config.toml
n_kv_head = 7
activation = "geglu"
rope_fraction = 1.0
qk_norm = false
init_std_up = 0.0334
beta1 = 0.9
beta2 = 0.99
lr_head = 0.00532
MLP neurons of a small language model. Each row is named by its layer, matrix (gate and up: input weights) and neuron, and shows model dimensions 16-207. Each number is 500 + 50 x the weight over its row's rms, rounded and kept within 0 to 999. Numbers have three digits each. A neuron's up and down rows have the sign that makes its largest values positive.
After each neuron's rows, "fires in" lists the words (lower case) most often at its 100 highest values on Wikipedia text that the model never trained on.

L8.gate237:437522479442534453542442542482460458523487558495454445506480523477507513543426507521518529534578526424592453429502407471487519319413444541531507537509496510407515518498439514515430474542490507513428534491426501500514429411454501434477547463549509563481501546517578509414502502500481472453429405462466496432472490502550515500490533423472496499588379513543543544563443461439531506470582463529561540541490489465596520465571568515518531592517493583560417417530483438459488513463493594534516434433586542444463376497432508502534472538458569489415406564470533575569496529530480514474
L8.up237:525508462416445567427545477534584470467453510534481519547469483589477433445534511510607537464522512500523485436377532491480500567579534398548492525467533490549541442540452409497532523547481549535501566665571466581471495551568492493523481536509492530542540697457464466576548497472626542550576469498536547504434464479385579531447468436606498461562527531603510469459549505504523557554439512439514496447501522433567414518459491500558478485478517524460507524528494505515517505576460427403428530511432567571484476520522568532481483530523405490540459512494493557603465407541452481458
fires in: "state", "city", "county", "railroad", "river"

L8.gate238:514502430358547447401438465504525542504547626500528486475466480437447437521517474541458530516609539488499461516491545433482448500536499528501482614417464521459536522526498487398471475519519437434448480621405576414437465504514479566488509519451584493514512490485495464564505452479459534526477451413524496456497518448502452495485521494505520389521498514648450557416507441478517540551509489488455498502450503445560443475487516538535468611487447482443451483537547515533534350480471478557462510515457499451488502519577580589476416508534554578527450532419506481466487442468505462476
L8.up238:546424521514479514517474470478482520530528500470516434494524429554579480526507454479526477464447550507539472506484515434456440439565438394562534574412449549539433545520554455548549522562597482507515482447481460405514583598512533504471571505560539534550536548501418517570501490463579505473441473607519504479546491521567402536454504515487576406553446569456466425484543464452450554501438550453497517587485520486485477523530575439520510579545550463497481577566451498553473493561549541405430588505602522486522449460552421412593569538506567418575459445433585535614438499512472495448
fires in: "city", "town", "w", "county", "street"

L3.gate114:425500505447571521505457458461431464467467504519595476470428530497575467469516535494503564509486518574546528439565551515506470447568487444478448405515547607505455626541498526488513426472526452561537587500549471499486489542531472538491546398553466466398562509468611442498496483516534571530500508490558485564443434525548546562393468396550498489473610441583505505487445573622479566510418534489569454506418504486431623516547542480534414507491531454602551530488431585452431473511509479524399525541513510549482492443514534455562525438485517502453548454565474497498495490503418508535
L3.up114:461489443450530464491545476466493548507479501431482568437531540551527543455483547472422497526511563547478500467522481459475512518536606555535413496475436484445456585535518595531390429389541430459516547526500483476562544439485502413540543459505465496502588575454499513428516453496536510503509472445580533421505398466629511560475493508485455569516521488481487533451563554589469575521594522485493477619388336501429538613511567574510493549395499428499520514458511538521436489494448435544434487524546491533437457514523427550559506516507572395499524495580394520440448500494457584481
fires in: "national", "state", "executive", "naval"

L11.gate328:569557468526526528454538505549462463502523436429482485480492499488450524404556471531449456454456542506517472501438436572503454475489538440506461500536510517524436455497446500577516437471596483483543434568547506464554399571484465491434516528478398511544450440456474525488491575502533516560526394478500541550574515532447510515515504464608339528509491455598627451559505488531419494469642548492424456562494439540498564496505493493548553475493551547445447582429556506481556515403570480532516464484534492518443497505572486513560563532573465429523471391561577420526424594538567575469
L11.up328:503518490543463448521536494475475524433460452564512478446496483354492456542508384531438522431449537428465493552509413402531635434528455507441485592454391554460510472560532556465549503458469507491506428487554584508534445469577514473486547520540489535535494515524507570458544477505495637575564437526525517521557401483467488479452502369503554645447553539574497533525449472476503453506621445497543422555496515548424509446419495507528531551505613438526505458546465523430420413448419431521527495527465516480425433428492434482483511489581468490529500454458479440505461505510472436538
fires in: "born", "located", "died", "situated", "based"

L2.gate398:433513452469423473473528549384524525584498528548489471511466458551482490508486440579529532443513560596524544510442481504494453473469436474530537624557471488515447578428545489460509508512458484528467519527465463583495464416467442514500500496438465470479485477513470504497535523380529495549505475488457462525474494506581474579529488540509450549601423520449454533529580569534458538487524656623385577535575446466468513468518531505549556468507466532472538469501476476571420454506543536457470517477362536464548510487576523466445457427491489386540517600403512559545560539508408512538
L2.up398:451551530444465453468513593502529560492532439446564539526515415525480491489487516473453465470451534451481502517425524514453477431485480512522492491469552514398435412465412445467448454506537515542433506429476607472550406461462479522481471577428537534569579468556501499554498532466506600572496612453474538487506487569476519519503474500503478587541486409516458564542487342561481444517519488503522408500450522539459494566408498485433514497404460594560498475509588505463471508532512458488528520574532479552443525547543589525511415630481543546492388520630549484520398475449609517543
fires in: "as", "and", "because", "instead", "cruz"

L5.gate338:471550544527599523447466481447522490503587469544531468527428581567488484566506521591503477603465423510547558465406501532541562497467586513500467488482375509498442490502485435541486520505533399455368475575488601472481510500516473525481519503511447530544483463513467520550504504476526484503442476431572493506529528530555508503520487593479486511417475514437475429423483541509489463512409516541534519573491603544524527413484513498500456433407438558462420636503479430386489433489614450418433524482527496513412487500597542528419363492393505507541457482481462543488522533520489469468
L5.up338:485404470411626426487485437387469508431507563423526533478478485573496469485455473484571471547489444495463509439563520468471502457432469561451499535570440530476542551487488557546498556436457553425499530473515574420469541558513533526397505551491516541601432513534484479380469502539469488512530492570465495463546447498511448447537489515568428479508529564517510376511443447490457504596521490536516564462439504427385467526559550582483608497457501494546506453474490516628548486479457475514531583483554534475540435392508574505569543504457397480586425402467463432524498559504494510375
fires in: "of", "in", "website", "their"

L6.gate517:421594550542540470479446525522480532573529544531504453461483468456570462556465441530471428494470484503535484431432366540452581534416539522434501548474531517511495634442544441556557490521600412590511495571425458437524481575385497494531497521468544447524478504454517501568481444415473514480405570472532503454596520512450506439540543511641518450464552489518423510530419556532425496480434516525534543497479510524505606549545454491458437529453483470478470443500481504459447514438498400472517496524540538557523511378504559533442554472513573498539547551485585407441541489415490554575
L6.up517:601489488525509560531406457481406622554516515400424453534465489504467453530494493536556510397498443549468444550416510486440516454587528555529479555506509448432409457530492456441513523464531546558476572462453561402489536486495422508459516451551492488452537517527542570495496474482473446467431540495545571490470594528397490518553516505530505480553523421455431468572515504479524483495462660488535453454505556550518488508513418503418445550447498386422545429485571557517491487453518483535472475487446469468524529566444432499557477480404427478530550491436480521394418419447443494549
fires in: "a"

L5.gate160:494465532541458610412463493553526405509508503473454464595545485495545514592536469522564584566472504437524608543422465548500430450511492515527589569521475564562495540509436568522445408483531434539541539432424482425522464512543469545526481522413395477453455470497494466485518453462509465547484433540543423535510544454526591489606493483552529497502502551536501514435440460491546606425479551587499552515579393428509512499476518515521476452541417562424558478583570502525476596459475526406548548436417482477482458504542517538588606468520467468463563496485498527478560450523438476531
L5.up160:491478491460437467525528532539505427538451474509469488508547459510551543515500586510547407543500429496397462518501571483441490501525523464499494445433419517566487533496373528491513481544464510500351388471572461388577573508561520510474539586536532469546448442458530553506490511442504486474390431507545483486549449500461553492560519592471571510418544505417604513518488519432433555451510478566542419381498438481572527441526455538413512504484481473534475545502474528445403484514568555526422452462517511575469514470446496469560518437494478492378433567543409616480469486462616548532
fires in: "between", "by", "both"

L3.gate452:448527507436463461442613508527511522438539545530478512407513433472493514457551459501498508525460547453507451439503491429461499572496546412539414526429413417504457493438429482560500446586538579458367547524524512498567408510512457512525533465478453530557442551533584487512512467514461529497559481571479470502455455520505505423524495488579487483424480494522442485456453514583560430545483592502498499456456493489621485503588524490565517594399425544462489517482515457525560590530533531513505498590463533483523471416481565535511553501592547406425440481515503552501536416563534508546
L3.up452:428507473478568540415504509461424543523533534552412567524560436452505515418522575441461558510561472445439513454437470583466586465539541427532473490484579506492491466424490399408444455629518576480473464529513480547494521440499495479485492462571539489517537580509491562524457364532507486565459454458481537543515528472408456505507469533597492500548487508523432561486412458567531513450467465550449451505536471492471627474430550530563472459558414397459562477438528500480509495543508545487502475535446566552414528526409507498478454528521519427501541501563526470521475553507420484432
fires in: "and", "with", "to"

L7.gate105:445545458558540482518544506462486520566585592492622582493499481485516467489569548525448490420529453487491549516443507524560493499551501595520549401438449467520551509527461477556565476549607454439556563565463545489510487535520440498475522474448485436578569476514493484399541581415464451445511573520602464508507569567570453523560451615493486586547537456543452562484589571452418469540457564473474583491483501505570542538433528525441504499382455504503489566546476453536500471495547503497477506522537501504557476509523647483513457510541544474552546482486516539497397405505456615479
L7.up105:436559514549473431503519590465454518536519533411482532406600482556498540510486518579475440408459516462614487526472555553478462478584495533521529527450568488464585451509473530580501418451549475539569515476462465490472585535473498484510522487469494520486527536420500582370511412430500515481488534489577521512473427507463454576528446603497512487520461443498489507485443544430532545493584461492514516478432591507551524474533542637490459526433515520434500461557505417563452495466561454432482430464483506492464629501487553479512474443477511488556494540473496416438515518474538585550
fires in: "an"

L6.gate338:434541458415455526496495611528455537486509450477532449412544512523552472455500417469532451508533383586461477408462425467482522523413541460449418582470530479604455505445579499483557441526503501571469574443402425414491537544376487538480526480443406509528449489442542545459513542447411513592540574500538505492541556530501519512465525446612487530420518500544463461546525430509449475595491577538441506541452557525483481521438484487515518466416465434436555411554516505466393491475509495508519486493507529592512477499558451465485476512453470371538499572342450480491489515487550570507
L6.up338:481529493446471643477404555533425490478524637529433411510497497366451447515521557453403536409501517395580495559455436541527525509547484495473556556471462399465530493523531496454524498422474441537529418512577543419475504539580447462489498510475553587511490558526470495536530418424535562544472499435496556476496547497495503499500500559559514407472527479563497451483441448450495541455499455471617549511418471469463648534569418520529471549505457556504576462543607441396517537547496439595393517446449521496491484456476498492523492448547499421479532438526506515461555454457434466511
fires in: "a"

L9.gate572:545493457555445596540512454494428492508514448490507490551520454535434473418446506501490433467518467545551463619507504532470512500450521511469506491451511538506472602405460519557433482528575447509510504543442506529478502533470548458492608525453429516420494493513474522502508465425473440500465497560629478576466572437586575530557467552536536577415562507452562527361530511515379454555557528495474525506476520490484571605540564422437595501439480474423513456511466484440524481505641498522542524514435452380511392468556482488624522491517517467521492498485479407489462386480525472569
L9.up572:495590435525458601450512466525427494508503463451601560492484558438436443405527542557490524525528460472561483601502592548538409521591428423437491452484471540504515575559521489527472454480542452534587555516483569469518554564492503546463585527466469481529464534551504474480457483377475572486468628485535544508450575458478464441523522513515489473481505490553505566455484447580445457531536558482465467498505538432510509549528497508420495603420525499498519385579497509486532508467554491438477443406543635485467489566502454532508588572516463539495506512506489350583456474507421587482
fires in: "one", "an", "best"

L5.gate388:530523502501480426494384461504476509455618550475471490430501551503475477452520498527442445453492510544548445531440509481560541585449516451506510626597507528456425573513503502495438460454533439537533514552508574456527483563455492556516540547549457404527503509444518497403465366491490572470461449476504556456556488512463500476582502600616368457542547527477492435487527464477449519541438567541586493477573580480485522475548544501401490493459499432506485444508497444552506549449519498487575485487451368484551588393457409513459555543576537439559536530578521444423482480521501543527
L5.up388:522445452628565522579413520526457520534473540516496426479582441596576486582494546405558481465451456548534535543475456466523508439531556514496510377492384521472463450376525456490513579479542478523491499503537519452552458513483455464492515521546507430385516463557582546531476408512552534518440509478573534506478516544607507518548504465549567485582408564498478424476522537497475492450501490549522535493530518585549513522432435630484453434459477456505499559622463521445549585449437487557476480452542469517461403571501531544488506470432457524501415456444532469396561506466525568455
fires in: "a", "an", "of"

L2.gate142:509440509546451506573573462506480505516461475472391503550526524561529547442494515552497468476571429510448521495392481525497528535476479466383532504605499472514553461514450619562491485435500497479487578510461466409498550529511409488574523473590480523476463453492529508434559563460443545457561474486485469422486475496479480504627540389498487570458581517432586443451416497594578563560486606582448482483542463478519506491474434512503542556539503488462480488498596528379435486414476474416464535449443492493553558500534469489553532520503455492494406542564491578530555519532509462564
L2.up142:427503564455403427493386502409512439548529503548455449513503511496541557557517407406445455428594537514503461437513475532456496429492494477437474536529410493563454594558527445576532490605530470552403491525488494439463504578534473523339454559559449552490374542447515550546535521472486531473517469473488522541545519548507558395493529557540498508494488458536578443549469509492503435453446465525494582558490473418459493465362549567432490490513469613486506455553530446527510560501439494448480535514479570490514464563570515522543544451507474474568557516450529474432500489412497547575
fires in: "between", "both", "there", "what", "like"

L8.gate518:478511494470472445521427456561443579581552513493471543538570517510494581520516442555496484440588395495471419486467552456518536533585526515426520540450490561522526485507472512541452481497429484483495431443448510378525443411497437502512533460591512509583477404492431435459501505510457544468510563529522544509578500555451484478562512601540430558451447455506536614503461474549433396555560505544493459489324423489519522496469646470453499571440467474556548483480529523470468531438523526502414504499559500502604489459500489394464501499486438401518491433425456503519447422430519528527
L8.up518:442468519543484522540416602540492451519510468496479447513476525517451609519571519522496495507453415616507490619524473469518495529501489450482503434486466488512502503409506466541484467483440447564462516524430512497399452481520487483469485424483428458545576423566547467528521357596541409492547453589535475551505527503529466541524538487512410526488452446474530548499519505462522440476453587532457473462490535475502519507452514532499565485542498492669402604507534564444397591473552493434450385524507632506498521477484422411516598425577411540547450560562530627471544447513546476473
fires in: "in", "on", "thrombocythemia"

L5.gate94:537491460542555493446454485447587614484561525475513494393427395531466484468539458561460578465451491549509581596523433475488464486536585467439439532467423503546428568538498533466518469515488436483491484496449501411471487537458509558530464504419441464550480521536536614579535499558550464507493628510455571661558530545483401519593496468491463525529461490510486472417458547583532522508455539461447538450429487541490491488460498448449520461538551566470477645517553490541497494531538555504420543523492544462514520520566542536505497504439488460553438570439565451564454491478554539467
L5.up94:456536441525584470509463563451568481456465467509469467480546491488542519418500460452510459543410570437443449531551528547460454436486499534447547531509456564505478529459504468449476372577448582480440599450468493494442525531473457426404519512344484506580581574541521461485465446575491512459522532545543496545429430495401473400479426498556550560446540519422616583468482490477574530541484478449444427505478594479501523453493484467539573437522468573528504610479468522523464559565471528514477501548563544517491512593492531544501521493510543467493456518591560516434554486601503443527
fires in: "in", "within", "as"

L11.gate72:589415523470503457443484450471476451554445517531469510513425450541519471422539500522473537636539549548482500442435583497577454563513493494445527527607405517644411583465529513507541398486519483559557498530440474441601572527516509527441379468551458455462531508467458476598476500514493507510551552527468625468408492444534512516521440511465543567543503558430403382432435397548472487479534499500530486425474534512523532539463583463507520493540537446504533508446511484474451512489442519467499483539453476417371538442516457456488494514473546444524526452501542469381497502585534470493
L11.up72:427522470512497568560490426530522468491505495409543472501444590517602528538577503447455460419484454448534513522484459570507507485508419473570586559527510501527443439525492543546487510576466556536358478390532561444471549583500426451547547474530423437526530481459537536477489535501552628507549532487528482450601524479547473433551511447569463544479649550480506530517638543461547411454467549456464514493492445415435516484484576485522442495558528495517397484499468545550571494440500501395527480513514408470570506455571496434524502516530515514481465495509478468463441381466465593473
fires in: "4", "3", "5", "2", "0"

L9.gate154:474509527443508444478561489512552458466574490479524497543423514505556523463530444474437558547580561475463536477499600458494478477520405540411428418447391521546427547546413481511506471527579493567553465564530571545509521463462531545529475499529549485522521524504544454489461514447455603552492477443439514518511545465595514533493498582406489547518492450520518536504491559496431554433481444613551483472429515497566507531528582402462500569507469462500625449515364486489524398532545487491539489504580505542466551518515528595549510567496602510407505460503601414387518523516387431452
L9.up154:575493486396585512525435394394461411511530483452507494406465562465495509476490494524531522571483582529595444458544530446415520500455499451550447529491499513509576505559424444345462495475442503471457485534522503518521546532599414544482452451506497459478443531438508468519507444530473478452526476537496473449415457482496481483560478453561559463566504605519493587485553511550560529512438493383600536565578493483548484460564577526584480452500466476559441526358441472565503481494373532509524469445512536576498552493525415487441552479543561495503524590555470477516468511576549482611
fires in: "state", "national", "county", "united", "city", "interstate"

L3.gate538:430567549470476468476496479448494416463491594510441575442483508466539568511550458480479533528449393542546521486486565491503508458470402504421528523429451585496493492525444507554477486424548538596511505513471495436546453411475371534412508554550448460594553553502511485522405619500488575574475560505551568480460444460500527469510509516572428478517573435481587472503468494480456505547536599460494503555464478558535517573473508552506576523532420444451510406541519500478439495406443474580488417438467438448507530480418457444394485551432534461573447497539549462458480426555539508594
L3.up538:487570483474505564492431532487494444511482557503507535560542541500567389589520471417654592438519499521480526557521513523421546504533480506554540468571484507557559425449371470458488482485476557496547497437584542522565478495516461593486589526524443432485586592528582495495470459562508457515551474506539478432474514526420536519382402530536512465508664477504524590515456508399470592554501466432543463559515447464432457488495465537477483523489497515483526454446508608517521545505482452539606512491505360454534478394477538463501536454527613544491464567553464581497503449526514552475
fires in: "0", "a", "7"

L2.gate420:476478486495442432606407510501520451454445526480536482437418495493457470466564435599458481479434368523463448491438490542465390448491534548521413497544518423530493529456546529520468511464539493497473477557364494596440473602485444524505483509436325510390449451525610580540494516446497535426551457504571522425542537525461470461488572573484543609489495457468391488531518525506470436521542477501483452456514628450466490471477491493516414528426517461541475485442438465532538457529590434570542448521491628527552496464470514495435471478505580448498525501455436427574523437457485496569
L2.up420:511527451520590631487501481506571463475555426468520570461620508423457534420457513496539573462466438437434502517484500512538513457535464550463466458464562445443624461495536508479511527438533368520600478507483449497487548532462539433466536509517479512448456439621459488530527508477432438384536547477476463451443476505475524523436469601503529566509503494485489588500534613469544537547430484631488564478486448492503580427497480550527512507434443470509403437564429454511519480508486565401461483413524542569519479492475510484612498473519567472492442396465513486568424411510472467503
fires in: "an"

L2.gate444:577522540470541510625505517507377587469504473467502588518552427601430463440519507484400492500494556460577449480481551528537463404461446503376469559471535435457519460533469607496559582533444502522532510474441472445478492461459493489416475536482520513498525485551527521542533420440617452509454479528508483529539515591497491474531503504552498442440563481433435393449492563616520439544549532566387526395526614563529428560543463473432605569485534534499471517465514479475503496491606563441439550524497517533509526550497490525520475513512456474537510522453528486482467476554508510500
L2.up444:473513442539433490542582501453448497477520538510424577447472512496436464602476503466531431570467478431517483377520495541395477578394459427517475409532527563472466634518540489501575561572546511487515487594447529411453502421543495477436536518567469527490510500466432477639516476541460474557560496464458530507577509585520545583516528500506518519431499477488504469511488540490423413449490528412539488430559494474614431516562428501517477469558415458593452460553437479552398594530515535500551473438434545588521527508522530498525470614474458459577494416435520445591491542483480560429
fires in: "and"

L11.gate544:480474474413477464508594485482554527567522541432473433424515515546528500525451534552504531457553441469416576452437501469438567401510476515480478508559487431526470445556437491593558534523473451548534538554514505516540499555456399514485468462464509563491527427463465456525504517508532381453479546503482590516517582547612528451426432501436522494500524498499464530539495361486366493472551480510426479378513523424512395505604489454492390499456481451520543457533445453541510501435519502496496586433458518467569471505573582438534539500451590579450464453419620547511504504497491494440
L11.up544:531551524460534393460481473583554637459495643574570466454549527447461470496524482510500513484514430465497518446443445436514505442440509512428430500464465494466490482476519503550573477512421493506440597598515491530484478425464482563555469387538573418544470578450577525529516519529541458562562532502461601497561514493493471439421503454421538594473552458472503500587542505546523414506630494569476451504443458516541449490512519537482493456394487555505482466449563475522565516467424544503607449485475497487571509626587506439447396509436580536579531454436485531503456534499463483539
fires in: "and", "but"

L5.gate518:512580490437454461431562558487517444581443613449468481446502431522484490553581518545517413459442493387550461452481478500499644543593465424477480491449440491528474542486535408521585402527523487483453618483534473559447406445520438443513534578494493477542536560439545483579489429443540496533627445470521482537473462464584500481434571363426449525487473490508504374556522499448463422460548521544459509362495453554556460525563466553467536424487502446565531558486562451540540485457505510589491561575478497486472428467516567489470471504499478537463431488496541454441458425567525468461
L5.up518:459515546490530567514466512531541555498478512497487552443567439473472420511447433390505420566562462533484509413508542532425529506551490510461453484415548468550499445469606465402510447545486510494502543472469493532560514512459385468466491524461459407527534526415529533496449533500480443528458464438466520358431411522443530494620528447549546487647461469495449544414497525536539535539491506520448477469446439532494416508555457488520588557461453450504511540413491524509483435499425542501532506515482537562525546495452470425506481542522529554549400488454556507409409455492490578551
fires in: "and", "or"

L3.gate497:542505540476409457494456529455483544489611586593430463495507556617490408411472468556500441455566583574489453485483424333411476519418584454483451528526500479504454513448476553462460514541605545546466415512460439480400473550537512503443527430517490355472442490501522460482518507508475435483471507462551527497478537536568560511549522499468480479479569520556580505564506431526448511411474517506429533451535521461471529502442425523538467540471423492469550494516490535516531540492608470462405538490433494571577524478491584559484510549501489425467496547465436499468549450523550553516
L3.up497:449492523498451592429445514528577517424505468578515468493618545521440469597470476463543438528597556566445463524550450495455530494413542513413514526498497408569614574478419510528547456479514590523401486468485500418574504573486514460433505480556528467491472564479512556413502460465509517401512488461580519437477502560533569551519517410420532536558638490464563427558491492513449586479429450548478412521539533470490505450399511526480523512435394447433522547438500518541576531508540499458443494483487576524527526575536487447592600483447500498435496525434556502484590473489452587483
fires in: "between", "both", "such", "either", "different", "these"

L3.gate566:471421554477551534516448511522475529416360530573489567521446492597534495447547534410475470502485483473550505490492562611520477546540489588556591527555505544578521417573499482508512483515444517586445552444550428623488491523405471440504425548524518536506581491590521514509451475546469506414454431498425471535406443424473453449511473451555493390573543457461504527497576533496446553533537444445469556478544458461469509498450508517589510505540543411531484570481545492444469452572512527467529465398465459442493491478488499568474522411423578568416511508488547526461508490507513485545
L3.up566:468544627607486539539450417418428544508541551446567530554522470607538484446531440458560524504440502437531468489502499498393475450517486523536493562577519446533500443503442521464463504459511498558491535525541519456522486434531469552456557515540495480571561416453607564469530478473503486483402427523521413484485496542496528441556468510532481515514503499482424579452502423584490540609591572562399497482458504533421570423464444541499601560410545485493531522530501539453600537402605445533522500467457542522548534619528446549452511490550521507526527508447512594487485442457542557555
fires in: "2", "3", "1"

L3.gate14:473431488566402498456498530538504538503545510517493486408537485484549476514440516482503428438450508418575427480506593486424518372462479488478602433524555484587479575534478556572419480504561453561478583583528519447505423570418560540498433480478546531539440407458438517421506419509590466535400470547479569527510484431566542459553533460534461472473470513461462436488526466559480477449456547542359394539498503491523521514572515435531414501585527569531461536560513508510571580479506509526525509499527577491471477463544529529585504455511573481545439564533545498481410603538424433511
L3.up14:411453515521443513467512492532434587456470381598495486439590592437454483486484482540551459492584520461500458420557458568504536489518473514466575544525448514465601503484538558497613562579523475574524457515442548410452534529539534486490557463493470609597397569421532486509448481511524402458574455494518485571544639463447510510371584540510506489534500545493485481482491610516418576458447501478515450537520476471522507448623553532481466454578504426509478513563542485530640522497482515483456473509500486482464572423507472498502475547540532480531514515572473472520530596550429538419
fires in: "from", "german", "between", "girl"

L2.gate536:515414549553434567451421432539369500520535508412431484468503446478474474478474444434499515488511413433567490513589519441476476383518416584425582508628598531513507529466479545523497461503500546481520535430486496456443531425537525527462549557448475471461509554429508420459573484487456528473519519557552524524483544493543572465470589430604510452450492503500492492384476512519512518519547505492452464443478541545408438527493496478370523664538472519466509421467545490519473549429556550448527469429477633445524487520511454465504558632488461497578553552477547473432453428484465430555
L2.up536:488551458564502480526495530528428533598568618527434548430636474463453511459511618477522508488497596482488400552562628511433530554492474478452503557562556525497417487520496512475458415534487526421471536438534553478470515502518428615492539534439531439508536515530522536423549465466568471554591469491562455530354538481587457494472464529523485507568465471443475531486515415509512447428569458501486539474547456510556455501485474479422565463379562510532570464482551531400570565429536487455619635522502509544535463481462511517455521540491482542546491535554503538478371504530528545502
fires in: "1", "and", "brand"

L2.gate43:497486441620555452412515508580387585380537533505421506504517482417499464468616489567538445498558480577501512578484467440409494554508541557440550536501518630508510525464483530381532540481480435545494511518504349565508527446487474468493602556518562480478453526468465591508460454509452522496460390423424489425522486448461452478554554508490516536555575413527509614453492423531485510486535528518473551426532607555548569425503574476564499557516510545590530439507502447508369616463545559532510471538540499544460552418537474467407430547518481460533516492545503516510527557510441474503
L2.up43:478413421581557498452432571532402450448530545513408471487596513499511404477514566448445456520559508468463453483505439495364603576553483439401450560572515429467483421500528546480557495530458447482432471437541485549627522559503491554436539484464550546573499474550459456566474520615477539616530543520482441471595478553407482539517529552456462510541482498480479511537490476501507609447450440508435453509402422471569477431480505511514523481547562582519458433495521480462447401526567527602494436488457548544573440496473423479571560504550463541503533504458540496568398402583491439511
fires in: "is", "can", "was"

L9.gate402:427483467504518536531606428465463513485518473581495461476474531531487534561397502504436519606466514446462517500574550476482510517414599510534552469427504445459537485533496549573437433502523454477487462627430469570506463461617439511616587529522501468528497539501615519525474500456490598535541586435471528453456468627565523498499499527474458543425517528469420560455439457534470487560542520430490538540558497537519518515515582532554512545507404509527525427495524470425542484554594558433508514485434468505513432488586456474482527536520585532489398439555523466504532489538557530471
L9.up402:548509502547548528492522537436440544511487550472468569454499533524342512525488443473511499575477455544448547488526572433440551529604543515541569389511510506494481502511441604555471455545541456534537465511558510506453492456488578383413495530518527497555542507519558551466575565494572549557498451452590512471474398581519516555448496466512399589459501516602381553460553469548547483497570514515434467558456463558517476469560536560528478500429512484525576511471464434498554501490553498484458443537536491585530463515484520573575537488501522463621423491589521467556427570631518576518
fires in: "its", "s", "their", "such"

L7.gate539:504506482557585506482502450470468525441599548494523497503551591450480543444444507535460379496516483493477538435515466408485568421492524498495501461524457512554453530491409478567503523503421481528441463531524444474559435505558515398484568603493544422453572440559529495495521503477455631445521497492481557441437463574483575488495458387576377440432491511478450548460476448533483551530491442514552526455518441578539517434500508485483568465488416453395481498483436455539507508489559447525488497506522490490385500448562459517521484454483401510528399446428451528512540548547508467459
L7.up539:542522553509589529497512512516524373457496601483562535504529560560561445420532468475435430490513456455508527477491517458482602488516438518466428467594499542471568518468525404550479544570444481567563516488512504430466563511489553504461450557564424490507481482589509521571506566401523502524515457425481587541410474553480566529495454544524462429440548476485482465507498409509474467500494501450484572502439469574559433517545504581474569491560626428446449558508487526504438480472575542574485456480588508524439467579564517517421547477459405561497524438503562488518448595522555542455
fires in: "their", "its", "made", "held", "had", "total"

L7.gate161:523472500488477517534570493455464509632514451447539471504560536548560400510511459523474603476511467483517586581501477518459499500442444499460561457504432430495476603532475562477466488503543520540592543490480466541498480500562520464495606456508483547487401469475525503501550497495537513531578464516524517545542453441527564549481413447565386518442530510521507446499454418483507514545476518511499621480563528454498529495558491537446544451424467470485444581455477491462536472417606564549550477512492588404476557479542587456510564391609507498511547296484570431495549446551556524484
L7.up161:548478508544462554440546575492530463514583417550596533430492460486499455548435453471470526460541469563404497516559428490516562503548538536574469555461421455507489430432468507582559406452553487569492496473526421523475488447566536460569579548502486516449603465529537612553553497495605526514530426439515611562465423507507541537463489437497492522530495501553617551439491466422517472516540508550501535605519462472437436369575543609545428500552524509499512542451535437568517483496558483549420498432508528501511605506484550490449497483430577480565487475474528484590569499479596560503
fires in: "located", "based", "situated", "also", "example", "see"

L2.gate512:521407487465591608533511399508530473500499484429444408558492503459415500486554392566511491409611483464369454483461420542537561516401513458541498489565499517451500516444475469544489441498470487549518510466465475457493506634443555482510435466512482572482508478443490569449604500467465475453465453476532585522534492571469450459460490551535457483429498433426482454544490425521525477487456570513372515515548451420471448352415485515477613502475457579432508520520478531428521414543595508542496447545527539493490544429521512499500491468503465519520450598432434490507539546493410479378
L2.up512:509482537564454513540437482549455582500541440470511484500495577477458519532483384530516567505441550503448465546570511528520564551467514426455575479535530417506616544493553554476482534495467583505567543502520458554417515435501517577430469481428504530476461466536498528486476556467458442484505541479395533375465419606454458472442446470588520581464560503517511529578439485527556523504449408517436450501598557516500482493453449475416525459581469523449445582514507554413540478497508465525535547475459487533406443563497561441534624415529522596509550512488559481430550487471524507439
fires in: "on", "in"